Weights of a small transformer language model.
Size: 2 heads of 128 (1 for keys and values), MLP 320 SwiGLU.
Architecture: LayerNorm before each block, rotary positions, no biases in attention or MLP, attention and MLP in parallel.
MLP neurons of a small language model. Each row is named by its layer, matrix (gate and up: input weights; down: output weights) and neuron, and shows model dimensions 0-255. Each number is 128 + 24 x the weight over its row's rms, rounded and kept within 0 to 255. Numbers have three digits each. A neuron's up and down rows have the sign that makes its largest values positive.
Before each neuron's rows, "fires after" lists the tokens most often just before its 100 highest values on Wikipedia text that the model never trained on. A number after a token or word is its count.

fires after: " T" 25, "T" 13, " t" 10, "p" 7, " f" 6
L5.gate239:117059115148145144109111124144132137142141157145128131111126106160130121142134128172129107072114118085130116107115124101127108136102146118111133134107152118151163112132067162111121136102101131149124161097096151137113103122129144183102142126120129125150198158093140131136124134144107091124087118120137169166102159101162120131103125105115144105145129126103104137119140147093128157187140180117118117150118099141167151115148148115111159108101109091101141123133150140132154089156088154149172140094129095168106065146137123134105121145104097167087086123118085158088154146099145140068137126112170160124097120182184115115159165120152134114124123143147095110155129125113123142108141139104140142137132138133126120104113108127178141134168106128147185145146133133112106140133137146
L5.up239:113132128124112111107117163181139145105145145136130122126139110171136190131174153133116141108135103109163117087101144095084109139170145098104148121097136135113140150134129182107121161090141148137088104115165142097133146149131098113107168090136072104092163108103147107132157118149171160122135123171141135107159135149149053113162109094129148145137124104080106108156133070155160115102147127173147129110107143130152158106114111108123158129086120111179120069140116092119142121128174136106143102072153167114107103141171107118127099121148126141108152089146118136127121141115156131108137161149127130119171119169137135133124137087112125116127142147116154125149130139168171124111125120132158129097135137146105140160159103150134097117102141120126133114149155124131170109127165138
L5.down239:117179121098136112109144126137126086118128149136119128149092092129097142149075155104105086137172133148117085141109158152146098128119074140119134132093147154140122097112157148112139118138110125121144117155129143137096167136129144110096103094111154096115155153114153069092177118167133131131151141138132091173122140099111118126157138121122101122157072108175152127135092085125156082111119141146125161116140125119105093131147143157143138142168126122139150124096129157097117157089129070133168138168148094174165162138121144132131112116170159151139139126157086131133139121121177154126146148120101106159155106123100120075110135126102139082154103139098132179116090111125123145145142149139121101122106129144105174102125147098153105156116114116157134126138158104118149115106092168

fires after: " in" 21, " on" 14, " On" 8, "On" 7, "In" 6
L2.gate245:120134085084142131093131113148124169171114106097109124138111168144128097065133110064127111149132100110100136116104111102126104165162079148100136120138133138147157154123142148124121143146141093146116088157150132140133051112119113107129102175167140115151057091112159114118119158140103098165119115157147131142125118130152160145120172144073136127067156117124115098149078151140152150087150144133116161110092118117146111137082131138143110113093119095130130136160117135118146113109146096148115128138105092107112121123121146112142102145132125120133153112146137136146116129154160121112126163145118127134086190111138141128107184159167138130157088101131140145130140113155135136133115161094132145124178139131119118164159140132115132122158171166106113136121116157121166156108139090
L2.up245:110174150127137116109142126111086126184151128148093109083125100098143115082140076086173126136114135095163121156123105140133131169112086120121112123111110115123120147141096124161149117148129124121114131113147109150128140103104133137160141132135108067115141105131150129138124158139128115145084122125103168103157104104111170127148113162133144133176120159123129119154107155149134149143114098115093151170132162135152130130083102099117209119133114117174102136102142139108148139149140138188141132143116128103152141111102136148135110099099111079118121117142160160135143156106144102132136104116105125105102137089143091156094158150151092153140105145163093119157118138106179153157122152155163125124173162129145137141096097131159129098099102152137111175118097152119121142101069105
L2.down245:109142115172117096146122144096121106126097101133122100156130150133111130118116135118123139147105104129102081125124166136109132153118106095141128133123093170106108109106124171144115169087117170095181156170072124142107106138128121121124136105121141109182107109149079142113106129156146131134094077181145129137187171146145150133170117104059143093147098145126109137130128143116149149142112115095150153067122122167134077123076078127136146105101150136075142202139134137151142125136161125171138096122118110115111138149101156099162141129135124095102092107147139131120158156100127139164138105079135142145117147122134161116113125113128147158124144121134167116159178144135139121157109136140093136114104167119118137109139153150112125160136110123123101128127127132132108163145102127

fires after: " S" 24, " s" 14, "s" 9, " D" 8, "|" 7, " |" 6
L5.gate172:089130086147095122150118123125121132076159113104128147135119088139133168142152127148155156121079086189102144119103140110099138119149115133123134106096165117109185144134134135129119129102130148105092147110079130168134107127135122127120149102098122127140159137108114129111148131177172099121185134111077150088108147121136144150091113119131113135126154115124113145122162091096112162130149138131100125143143130113121116085099120146104111124131126105131164104117119127140072112108108161138117159127164150180160114141120138144165108105096116118175163134172165112133141129139159188090130121156143122110116107135161076158125132121096121152097126156125078115089138155131129134123130102160110148136095167153140120132128112137098125119161116091128152192142111100137099095145067118
L5.up172:140135109119090125090114106103140161132133142126126111142093153118108118082121184136122088140094151108086138101115172144132124138150117145121109181125154132098126100163081149162139132113130079138115132094131164133137109136109089139140129142114076127120151131135110168104111116079092095149136140153117182193115130158125163129124075131111115121136101182142098105160109093161124136129137145101106165123137133140138148135141112133108126073112125160124141177158107129144086124169124104140111159132168125102145096102152123093144131141137161168127167123147162145099114144136139117139131088134128111131100123123132115132063116134148069130100095148120129131154159149131164157145166086123111144111157147115132138144134167167112168143108103130130119123099088156121135108115078119
L5.down172:124103120169160124132103151126133098154090097126117161136086110122160122113150169151126152146117067094126108183156161100105123126112117082094117110135116110133100090119110129120090138155133133132160127102136138128077188133144133104110145103116119148178138095128140125098109111116142141123164126109150165183137137136153120172080122128130096129137116098108169163111098135123129146166147133105136112088109136095101143137152121140113090149167093102128097138088069196124166138106135133110092164131111143156141119101160113154141138082100099167141133116147116121147116110085116139153128159118128158180164147166151116103103139122134114166142135133121113084141129164122137117122121131169086159172139111148110147158114142107120103160157108134138142123111133112127144117142120114

fires after: " in" 18, " on" 9, "In" 8, " from" 7, " to" 5, "20" 4
L2.gate50:142180105117110113147136148125130132082100094139099097151102121135133100096146117147105128124132066128182140133188140105113132153107081163100111144133150129128118131131131117146111154067155099132152154121128151167092140125123127160145161132119146118135176098158118130112133109151190090118061106139101150112173099157114123115111164135093143099138153143149124088176111159136169172101129152133141149153157128142133092111121128143158122093150099135173129101175118127126164123082118119103136160146092133075126121141110115114113128136118119128102079130177148146127128148138126142148177134097110139149114149162159112095121162153108130179104158124143157122093149155133137143149153112143106137138136148168130131121126112129133161115134137130124096109160137104133156138079100127
L2.up50:117093099119133163130135144135105145114110092124132144192112126088137104111188117133138119121129074139162098097130147147180131152125119117121145165141123119125130157180151126154114148094175110134120139142120153148106139152087120134147132121185133125157171128139119125104119152133128168150125102114110164109175123112089138117131109122123084097139060162120119137119124151154130133134156166141141128091143190150108114081095127134139148123144169096122140179109112136151094115107168115093145159135092139114132149138122125105179085108117118130123110159114164112161138125125149146174133118152092173114128193091133127114119147141134123123118122127154154119147150128133110113132168123113168113097146130157085140099137160109123140120128135148116084084180101115156125139162148103
L2.down50:107093156129109146171143116119132121088139058154135188144143116148136107141109099133100125144128131120110124141151177131117124186135126141186106122136166127120121151131151168132121151104132178112158144126076147148147112122138132137135153112128132075140153085108116150101143138148110125127159107118124100069129104142145100120113118150058133113087121125144117132114099162124145116114144129138129130079130123179153093145091118097163127094119128130143093119121088141167128158123122172106123126080090117134132137116091131095118111101102139091115140173083131161154139117080129112100113136129138141150105148117100124136107116154154147126139131126121191156132156155116121160122122101122189083135146143134104102095100171124148149169150130144142117089141152135119135168098124138

fires after: " W" 18, " w" 14, "wo" 8, " wh" 7, "W" 6, " c" 5
L5.gate30:122132108166145109136122071083125089148142142124163106123179161080116130107142150152117151107136125146134106176145065151115116116132099105114128095071141156135145124178159158139099157143124118094121122136148095106117088160134124131097115156116086130165110157120130153101128135123155163157140122111115117143110140144085118161112155088128160137147116111138146162156100170144132122145148149082127140172154103104121143125172177130156136123192190116130100125115142069128122115123135138094137116122078141125125143099148132134139173133114130135082078148117144113139089131180164156102147144139127126100097104105139140134080099140135119121125084091108124092112111138127165154132136152140172152129098109149130112120120114140141156123107119138101163108136126093138136108134132115
L5.up30:124106122122128147118128097107124146107089147103130095122109156143143126115170196110130152151095105148123164101145125152130136123168120130114105167127166147115100120075117139102110158124114119158098093127082151164128130109159121093121122141117124138144105112117123157133115114141121154147107155168141118077136148148123078140165140120140136169139175116138079158150147147144164103131143117118144157150146145150119116148145093122149097105140126142116112065094103092107170106146131098168126132172121102121092123081099144143100108102140129127129147100094094113164166155123124100136063116114102178157112127129169198104125132135107138174110127119098120143128135108160132124173122102116169177141126120135089132131148118164106129138131128163105084125093105154131146137141101140
L5.down30:132106153185105117103119143140151100168135097113134129134136101138132165129152129157148092148140131156113122141102101123135147162146123168146160138149113116117150133090155130141112153114148103116117142158135109160092122161140155142089145129136118101137143100155155153105087107130131111108147108134147100123121137133093142117160123100173098095141136186117133101104089122108123120119097118135175141123143142127096162127124203167163088131160119176150148172137144117150114115087113130160107123155131138137141140142129164085091153112135077112061092154129129156107083130105136116124119185135126123166146133118136116148115078136099114091170108113173099122141147129148115148080080085141121125157105104113159096127104149103133139094088136125112092159099134138145115107135122109

fires after: " T" 36, " S" 20, " A" 20, " U" 6, " t" 6
L5.gate182:130118129100120119114125150115148148151151142110095097114148100094093103121107115155079094162110160137157146103143061082099135196090117140119115126094111117085163133122135162122132148146159125118136126109082128131115124144129141137095126066113107104085148142123144088084138132191160098117134136076124115139142085119139141145182137106099129178142092126117119118127113131121095166143156127131165142176146181144133124105117134135137155110090123100140103113116111126128119098141119194152107099169150158117109134146147145144126141157117116116086118108146111118108146119121096148116114162113133131158103110113137115154180158126121159135175148117095127150135111133139119116116094134178135111147091125102137131151139110106134130136198160108139144135127133084113140164133135128
L5.up182:121129136142110146137152132045145093150103118130102165178147147138124123121072103107130134166114144145154158084166111119128115126129194141110147171136159154129156122167070134128138128128114152135147138119103104172131104147160117111110099143095136143115118119116148109112143099133078119161138169123093145126175073129106153115157155161127100133163103084117149128129117131146108139127171173151131165108132137118156126108122184153130163160127140110121142096112105137084129114114108151090132180130107099121119133128130111175155136157113115148123125158098136093106150143127176185129102113130144114149174129120121146088082180090100118119130107111107148129120128155134121119150129122136109119141125131076165137097110157106078096133101119119120113146118120117132111113147121109
L5.down182:105147097090162158139145169085126165140158084094128116137140141113173161139099120143110177159133137103136145120124120150129148112128140094167147096130098093114127069120129070143152139090154126168115135116108162115120110127095096115153104134111135105176089159117157118114115153163112154084107111072111131136124144158102107102106110124113192124107176127168138124111094116168122159128155127123111106134172135110127165147097134106123115092137132121156134117143116156177074106120145136117122088153155119160157120111121138122152128116079115122098141103108127108159125131123142160156127137154048120121149094141148134104162136121166092116113120098138137102141118121138111140164149115114122147128146146120150122113195141150105108129103120120101126151148149123147140141169139102

fires after: " sp" 15, " M" 14, " m" 13, " S" 11, " w" 8
L2.gate74:140108127155115119173117111145113123152085085121153154113117148125079083144152153133147103131112114117113122131151111110154117101101113106082115142168147155134115101125141111133137154117139100116116152172104107166106102108177077138141145149113128108124113157118140153122118117096118111146151113109172110131073068122119158140120130174178132133124113082169095166130093155130113168142113118090150105110121111106157142151090169117173141067128183154141121142121133113162120127132152152130166121099161118122105141126115123126137111129144185108150147090106175113117142119111112149111109101118119128115101192127120112129110152141130135102144149115162164113104174119130127101099089151098172153138125125165081106113110105157125145124144105101159102112157112117098136113130104095
L2.up74:108132138111097150140081143115121098134112142137139149121132148145125168127123139131126129132131112114167106107130101083140117120133119125094147106132127092113136183115160128091098127176132094094139095110128135103112127120094162141106124143103082151130080162128145137163107119102151139131164079098120132088102144120096151140100114135136134164200118083145129111156150083168158100135116175150097171117152070112192118101148112116133163109126134145166147121130117135109197112120152090129161090047132137130106101127137092127129165114143119136102122163157121144106117117119109139126120140136102143140113095124128149119122114176151167133101120099156112152141138158128147144097157178166133126132162137123102129120136102103130108114097127115119173126107128141164104107106145105
L2.down74:106098134108146100144094154165118184105174114120139162161127115100137100140134140095160125135160127114134114119128143148103100152141093152142122133130119150137138147100143146170115116163125065126086176136138118096127145113110160125156165130168138183117145106149174123076096115139123147118135085125118110158131137119186109080091154107111118165099154128120124101109133159071119131127115149152147141111101161141119138177111114139115118093174126151151132150104117148106122147152085100147127142154091123090127125128139105154114125084129135139119113122129113144138113115165130173131114127105132113110139147146083120134130123121073140111108124149123137108154091116130098132139152131104140166097108137117124144162128121155170105201091118074094085113126181148139117125104131167

fires after: " w" 17, " l" 12, " F" 11, "ro" 10, " W" 8, " sp" 7
L2.gate112:099103158103123083144121140135117111126147143127102157145110144140160087107139128153153132140145124169109140139161116156122097126098133128112117117143164182168153159096131118153154134174113107125095095149131126104151096089132097109104169179101123165126109101071100062124128140110159141111094150104162091111103135124116144121119138136128136122168120147102135145132175112124124129128141166125138151149110126121123095140106118128124115126116123127149121185140082148072134105123129113097139105136072139134082102161144104119124181144128124107087135168168128138136156168106092165129113115128104145127127090088144111094075114082098161070095143149144144127157167128134105129104148134132113124139102124159148152161132154135164138164090115134128111145107124116149120156122130080
L2.up112:109109145111101115121129133146147071168159144109141145123131123146161113129145138140120122114148151125148105131166130147125135118098142149115076126123126122121124153102147106134110121126139142107114071137131118126133139129139103195119175159114126120143130128108133164102150129130132131122090125117176098087108164125134156126117165172130139123146073050116127137126150149149165155152131149135143114121164123087146135118089172112102129087135167162156103173137116133154148114117090136110145126128153144174102072112158179154122150137113114130091134163204099132148096101127135162141135078136137082094122109125113095097128155094089140090130156119123134157119158095131122100111135128133158157174137138138095155132095091132140172141113104093109100121162143129120135138118093115
L2.down112:132123115146134144161106144131144099147142096112138135124150134115118116122130132150131150103125132140152104138152118106104100125108127145175098127138133153137104125090150156139122124154100131091070126184122133108133177139168112107091116118135134137118137124103159130095109145104105097120086148136145140139155152100126059164153084158131123132142125115113195142110156134138137110137153154139119149144117111133150131153120184125166072130136122158176123152102121157080130116118118204135139159163153144117111132160132154137143140131119166072103140154138096153116146137117112157131100122111138092140169151137104096114109117130092108107119084129132167111117140097159131124097138099120114080102055100082143133147116150111107163121114092131080138118121200123100124132115147135

fires after: " N" 36, " F" 11, " cap" 6, " n" 6, " f" 6, "f" 4
L5.gate299:110170079085082187129132112103135108140116150121115136103142149159141133136179139145134143137093183086156101129092148115128097143104157151127119125075121103112141136157100096140089104111160134145137075148120157118136127157107190160125148107156170165119165114132119122134136157142100142154104111153129119144106169144125103130139124103105091139100119154099134134157131135144138118123130138161090118117157128105151159159110136140136150096133152150077123134176137162158126100110129123109118131109110151098108137112133184111182144107110137170100132112179146148155108140114140083136099146119153147078101074140129131118141140133077129095153102144118119142158141124148112093081117133110097141164124120135157094113102147104134126112127128118086112130149116127115119138123191117
L5.up299:099104137140108101093185177105146158156129104112090090105157147082090078127138109114156166130181135118114121124158168119146093116127148138153149137123125088130112139139106103109121115120120146108159125116134104119102123166141142132086146157101130141120120114127086125162082175168124075128117136101125133170143067125091145107148154140127088141128153136109103112108106160140159126170149143110105159139121083143098121112140120094147142137113117137140126109127113160135155123154102129099147126123102144166165135108139108159110130126114150148141104091136146123150137133150118129142109163170128131138099132134126119119141092094152122131120178093148124167158183125158182166096137147130120111140131178113141136108138088095080121142095149109163162158103114087125156117099120099
L5.down299:137113119115145147147110113103134113136099135126141106157104121116153146113196142125153099102113074138104129144147114122144094157142172124138093096126141129093134137131141120165164122132153097076114092166135108143140123167131084101104095156166103113134088135128138116098130134150109135097120141150119160106127150134141141141119132152127149072140142166083133143138147122080129075133131185135162148169134142118164097138095150087097156134137129110145116135149138127135144135136157133102120135095149120164103144121120112125111135154121125089155157159132146112148092087105151124104163118145112132130160122097112085178113128101122172142097115130131112143137167149107124172075103094145107159137162117162133127159120191112180115085129103140116103062151128127131088128125099117

fires after: " f" 19, " rec" 12, " T" 11, " t" 9, " C" 5, " F" 4
L5.gate8:147108133125147142121176138129136116095135095108113100111123111085117081130080118130135142139113123105146164122077124144143130152071104088105176155112118116136144144143125128137115152150193130151073130110141149135120077172139116117083147158129095144105128147097169101110136110102176140111120146129148129131176136135124095161144114116104151133118068140128145126129135130155095149131119137168179163110150158114116164066130103136143147103093127084120101100166112127146116124136149129162125165171107139136127121107134123115111159140174114177115152082143132088158144149086116144134126134142171143106116098171112108123164125115129107131127145109129157162118174109132114092099128159133123132123118131106115113114116160127149104112130123098145135136128121110129083077160179163
L5.up8:109182091099140108111094153132158102147129109114112124093140123121121110091114159145127158166127143121118104102115071120150132136159196136081108183132072135125137088159099159080130091136142165107088159164098122125112135167140144119123114139178138094093139143112094086074114112116147129152127165100149151084101116121129130135139117139120108145091159116099154148120151121101163126137176111163127116155121163159147139143169117127148120108127145135094134087136081119151102155109123147060109136107136123132168136119183127111139158122123149114134088101171124110155122167129122142161090129136136149115101134134141108126121167153115168163127118122117076096143150124124138132147106118145142133137111108159133132124123108126109139099102137150130133129179144115109130114144135170
L5.down8:127090115208137147178062117098122128140141092167102136157145164081168148149110141106133083147139107111113150171113148109100127158173135131159110125111134133091130146174159166137168114090094158133145100138160144143163137123121108129117124126123140101150105146108121157075093143132141146143110123136140147141120190137114150127107126125110096131131133156174137138150139146161153088133094133102097115140131164125139132133133132148126098091115132128109182087141148122168083082091130150141143083074152141149156152093108146127108136123104075091124150131106127085128105128119103113126141142121119133129144125123121099145113140118149106117134084122109112178154111084106116157106121149148114113129139097131115140155156097138125071114168116140136142139124146156108138120141137103

fires after: " w" 14, " h" 13, " l" 12, "ro" 10, " Char" 8, " Sh" 7
L2.gate165:159110117153119131131100117158108107048110174147086113152060142150127133117104098098122118104124079105155088131163121116141117108143143126125183164084148183101132120135150139132105122150119116101120129169170178108166134124108117186139153104103114148175148118129156161164137151118131090166117132082132138132110125134072162118160138141117072107128110119135137130084147098113132108140115139103161120154111135145127111143129134096100094116121126099155118103114114133122094123137140104137114128139142142137123117110099141116122137141102110135141132147145139136213148161095149163096101131119101092147115167091137130115144143129159147136120167105152129163132144117136144148110141140122139159161116162120138113092157106112144130124166130097105127129110131151138150108159181172
L2.up165:144123140098115110117146097115151126141143087115150169096150074137151088118082147083089137127165153114131082131102130113106138125102131136148132151142125118135122182106137161113135165105140130127113061122081081103142164115108123133113116163108131118101117117117150183130164138105103121135156121143119108127127129171151134171076089157145151082143127108148173134136128140117145118129119135112134125073125136119137147113155176119117143138154136147144128115106108111128147117097104169163063133128102147158140128115121132105123159102122116116126092147164124128150152130090165144143116132179098128131149104156144103098107089123047123097140127164166121207131133122102182144122150160119125130170161106116104111138102152142148158154121130135130114146120121132132137119148122140
L2.down165:140128135141113149099134159095125103160130126087113148132160154152119147141110165115134110151103138176127126111098154140109103156141135150142088144162146129127082168118138103111103124163138141091143146114129120155106107148161185147153097170155168109100118146153153112083110148131120162087081124112117140109130139097157131194130146156121126111083131109112184110119128152126123132096141175143121123120110138169079141119126108116088131153106118116150078154108113076112125132133116113104151127128131085135133145154168119118138130173140119088137140163085147110093146115108111142165143109112125112128130112105095129148125138130148121130146149133069105115130135117191149095139094111111088110056153095152133106137124159121156159131138126125114174129143125088082159155123144124

fires after: " ag" 11, "re" 10, " t" 10, " al" 8, " T" 6, "as" 6
L6.gate179:132118123119110128109124088130140146157124142096132136113114142111172116045126134125132144088133118151116138135130146112149114119123124119132147146138099108120113112139168126083078144181169161130141144122100087155098142168156127147141114151154132136126149153152116119117141152131136082120153104144137122165143089169119123146156087125115131140113141149168101118134160169124107128127090166130100096132131130148149107148085111101104074129053124116165148127199108127142121105169149131139081119113102132108140108142101130122141118092155120106188148150093098134093077140122165157127122091115133111148126138155147142168130134120128141130109123131062156155093095147137149138114152108142133139130132134118119130080076147130141114117135126156090155096148101160158138117111153173
L6.up179:144151115088144120090138175135107159166097163142101121108100078123145104094106088138133094110101161119089173133126113148144111146099123136138092134158089140133105137112148076137112113158137145134129125162110140141093097096123128116125185144128136162129108136109109102099099144129072117114144140117131108167119107118133114160133109114126178133130104107138126086092157120094159092109116144107106137188137113156147145108135140113094132127122118120118128163158097143146150192134157162113141120184101110119108159139093132137138096168136098148160124122120155159147170137128127080126119147122150137113157143162141147097132145105131149078153109118100143116147109112151129140131130147119114155067165104093145082134123125137162097132136180149123131115117129160108071086133124143
L6.down179:126102128143117139134124167117103087143155069120072131094119125131095096142134163135094110099134133122126146110159135135115103118109149113113140127122127127144104076100139128148118148131128130155151155113115117115114131162089129136124118158101129162171139165153099119146123129119141108153132159153160107129111108115156088157171121124136099163128121150108140128091133147093108137120102108109099070109118123191128103122090151131111137131116099077134135159157104126111117142137169107142141112162119154136068120164115148084132129113118132126176107086106150133120152192092119152123128134136173131117118156162076129113140085106157111166122101127164126146089164143099129159105102135126135162076121109166133123144146142152134121131127182142129197115130134121186173131116127156

fires after: " T" 27, "ist" 16, " ret" 8, " t" 7, " ent" 7, "T" 5
L5.gate23:182088071166143142102119150187105146133119106106105084119145150124189119174116111172149123144102116095116122120071120116102150182106172137121110177130131120115171126126163144154157128146120131122135122155139130146060140118168103114140113105157143150116126162082140088113131139118114147115147146133147112162116090118129110133110120097100108164100186167116081137121132115121105127115140134118164112126108146111109137146131083118112092187117117101139120155115154158135096120135129156115133116099156112151148125149135135149125134143125118125123169088142131091127176132134120137100120121126186082149069128157118117163167171149132113103166102129122144160135145140115123093119159133124127105090129129119121122132106114111136130128125158116124127139142141199117135101153135124
L5.up23:131171121118128139085121116134119108155100086154167155144154127096144099106110153127136112119169140147095138125077153108123123153133133134124103128123141148117168155127122145107137104125141095129143117094154144093137159137125146130096129113114106141095124156099151128106095074156122134133101139155109160143131100124124142094127092129133123173129146175092116065127139142088115096134146109114137154143160081137119130123128117117120194122123121125182139098172075118117160157110084128129110117134169106113053149163138080133124120149170136128161163089132132099137160125115144191146110142089126131127095160126109136116118108129126085128127125101108145115119140171099135106161111131140129160158106122161122100148130151097151169115127149132123183093118092148147162171109111146
L5.down23:128095205130128141110159118077133144113139151084125138124091109147148111149147117089143104111153149150142103126153136124185146167154094130139094127103103089132111145121109127166090093114104092115126139139114117124136131156130134105101136169147105151162125176120125143115176149104108099143153169101140136129082100127116144103151102146101144137123108142128140124126139092090124074135123141094106164136173127133107127149127142119152176125096144144093152138110108138129104145112167131136118152168156101134123108178132133106133161130130113090144163125121128135124135132102178105140150063115112136098128141077118123143126107123120123155084078132151166151099077120161133117161055134161092148130119119111137130145116174120148129153152145133112169118108128127136105111104146173

fires after: "v" 26, " V" 12, " inv" 10, "m" 8, "all" 6, "pr" 5
L5.gate50:094121148126113140139122123146129139124115133126158130074148129145138101117132096145104086126184173150111151139168119113127163143156115140165132184122138151167142109135150122118141097093170132093109139159183130080147120113130134134107158143118100132129083117088125127144097105134148125118140081109108134131136154162149116121146111166135116142161094140147121133155152097141107128134121119126091160149104177115153153122148120126141150095084113138136148138108136143154111095108153106164124107139135103094103091135120184149154174106145128131136149126122134139090100104111082150131138164102124116109145140159107131143123155094102151127157154130090089152115130117098127099119118089093163146097122118112119151089110154128151066080129101121103158163162103104114169205138145103
L5.up50:157146155112167140149175128087095133132158127122117147128118139091170151138112133170111174092122096125112145099139123140113145141140144119153131130088157130103086117154107126124124160137121101130169124112143080103134149138171094144137161136113153103125109097125117103153154111116099121137118148134142151124072133107091102123122081123115113120143185115093161167095126075156131104100084142147103113150159115094118117096111111104113148120105167157083128141154103150149183129095113131172150152148114114155106147153094130153114134107159127141118153123135167160155141131129117124120132112134124103136096134095105123146122127128182106125150084111180145153171153096111137134066100095151076133119180122123142099130117151135105095115108151131108136121122109126143143125067108140
L5.down50:118062140123125096130163131127104102120116108094127134109113125102145139162123136120121132108127138100136134058089127127177135134182115155096125155141126100154141170110101098099127139143116159184186159147092111125154124111147124123138136129150137118109144151090149165146073103128144096148129159131113138147173113139125114134125119143147141130123136109126160115125100153126100141129124125126131138114116120142089120150122078130080090110184105112111168078142129122124116124133106123086157108133118159160135098087130125162103105149147149106124141164107122083118125152141163092111160095150123133168141087115093175124128132146180127168153149180103126136059130091098125145123159116143125141169116155158129116142142092136104163117121173099164127135121128155135122126094108108

fires after: "n" 12, "re" 11, "ol" 8, "yn" 8, "om" 7, "u" 7
L2.gate158:118135133126112111122123107113081131138114122103156141143118095122121199094086106150119113183118106125141138138142140187125161129166115179132129120132103119141107113119074108110141124100123113092155144132141170121124166129162165129127129105076107111147141107126074109164160171177115106148141143142151154146104088138151127170101131112160098107112134154125148146118133139141106108179084166152101126135106058161133115123102067118142120121147123101187133133083139152109094152159115144136152127103125143209149103091133163113107112120118133116180114120131121139122142122126106097161143151124153133110085142070153124125169131100151091126125119101143134137129110154105110137121118153146116112132151146131103113159118098128138138124102138118121103118097148126111117123103142101
L2.up158:150115113091097153123162120123077145149089115114167109097096149117110117139144096098095090107083094152114118137097127176174144108171089092130114134130136096161147107112110123124163127107159174123150153121157119111113169110144133096111118157169126102114098127092092140143121149145101111131109111101105094099127138190143108135147151134143105118156154131138140133113134089158170109098127129116118092151101138148103099136146141129144141118091134122140168110095179118139140123119138134123138118148114110129130131113142120145168094139124156132121151122101179139139150119170194079139113122097167100129179184143118144130113153130098088105134166108122112138160138077109147113129148104091137113146169136081135139127131140169095149113143161123137170122175108134127141131126101140
L2.down158:113089103134111089107169160135158154155103125127070115141137165106106076113136133091111140138092182153159168136110142149179149105112096111129158138098122102108119153129141145143146117156153117133132098111084123120097136152128131108116147145133140179152091113083128141140097131092123160157139120058125129087132158166070139134159101120139142124104130155131125080115140133146161149115116138118151140103131121136153143135145153128096159160133110129136102136148147099155151160088148133145134146161146148071137106145101148162134127133127135138109167108130128088096117107123127141109116111097110110124152099160167154170095086133065108097142116111118144084117165105134162124156135136116096131124104133186156107085150144101146137094139141122120119104149142154157104147123117134

fires after: "S" 14, " ass" 13, " s" 9, " v" 7, "s" 6, " Mar" 6
L6.gate255:131117125128115156122117132124129138121166094124142103115146136098111137132222120104094092134121131121166082113123110167153119169148113106077125103113140125123117162156120141159159129128142142168125129130111146094097138122155124100186153083094086066111127108134153104122124147134139124087137119094105141138125108169140152106155085102138071135132113111161114127100137142161086150170077102135132165147087100132118122083096101152130135101117130140166153142156155118161171086138112087127116120119119139098111130160152115139169141109149100136140157148079157124085116124072124135129109112161079122126119124133106136158141114111131107108174095114134140125169147116136110150144164148123109160129135151133132160109107145129098138110134097172114142092148136153147140132132147126
L6.up255:145143116156132179116127118089156117109136147136149100127144151097097133169130165108106117122137175139115100093111142110138172141163093124118097122119140132122141182122147150145148138066147108121140145113126112140147208128099095132174124123130052113162106150158094144141150164145136101129130150114100109122133084110131115128095109102085118116130125121139114139140111150154142132148117149136119149070144180145113089103113094142110129112124138132124175171187120121124104121106114113113104153140154186113142095139142111104141149146147135129125137121156136132109151132111156143119115124131090099163131162103133164149127093138128162144138118098126196108108190139141092140097148132170108092095123137157109111075112125119109123154146115145144120111137132138166121142135084099
L6.down255:118091128142129158094131153093155154110135140148125095122122165134133140141138095166123121138120152153093119157182134106145161117158095095100108142133118108169120093120142097105112109150138155111170154167117159156118164161110130107091137119134094167121114118142114096089098115116122148120104114116127146146161146155155076143120160127130149115130145108092130138154096111086123128133116170134137170108158145150206148085132087112093097133139147095084162113123126096109151102112126134114159146112177142172120125077110104126120099120101109140124134123162133111134123107111164167105125143124119146146161158185101093133137112134163091133138156126116111122102133124144119109128112112114140163070131118097161111120132137131132150150147146113141096158128117136143096129040155145

fires after: " s" 36, " S" 16, " vis" 7, "ver" 7, "S" 7, " res" 4
L5.gate110:142124142123118121154103111091156156131164087122168099113114117135134133112100115131117128178160147162115152126119150100123156143120094113101136139108122109119160115142123122136145113164110114119138135130138061131135102106158101135151132163167124107149113112124083130094122076148140061145124111138142148134138144114142078143106152141156154149118142147160130146149106090115104102115148067122117128176078113118099127118122148131108170073089072117159114102165169138102128129108129144130099107115106131092110118094109129134145139158139128131151168177134153118115100075152136106145145144129161097133129175122134187147137113124138108141136125154095132124154125123155104167098101138146114133132182158169157173122188120110101119125146114174110101103119154129120094122107097119
L5.up110:152123148127144130102129158132120116129114140104110142079106092166116140132089094138134181154117132121108121166145124091114083141097173126134124190117124150136124151098148128091139155138121150094091131160118138125128103157117161146135111125122162114130115106080177118153107118150124117119071158109113100147124131089103112107104153141119142148172129141131156158154129140127128117128101118110113107124158101167070098201124134087123105130122152084185214106151163143136080106135136117148109136126085131128149114129131164176151118108106110118135135132125102165153131170135126097105112130096148099149128135139120148089151137133155115131108183136132096111140146164092143127106115119125125111136143113133140096134151144084139135141192123130129140155133138102126140131163081109
L5.down110:126090094123136163143090143088124168091124129118101153133139121178125128134139115109104192114132104104119138130187126110172143125138132151125141124152094108137127097125074093108152124145157127176140126138160135121132141135147138127141162142134082154114068152137111120134099155120101121136085118110164130151135133124150098144155123112147137044165147120108104142146137089108180120111146148122146133122145076128142142123109126113153101124165135131115087082191116119108146111152148137140134126116123167134104150177170115146066143136135117123138094135097139147135110151114041160163113110139167143123107129140118116154138113149109116115120124102103118086109141120087103169129168114151141128134153127143147129160090160132099163119134106125116123127104138099105104135109163131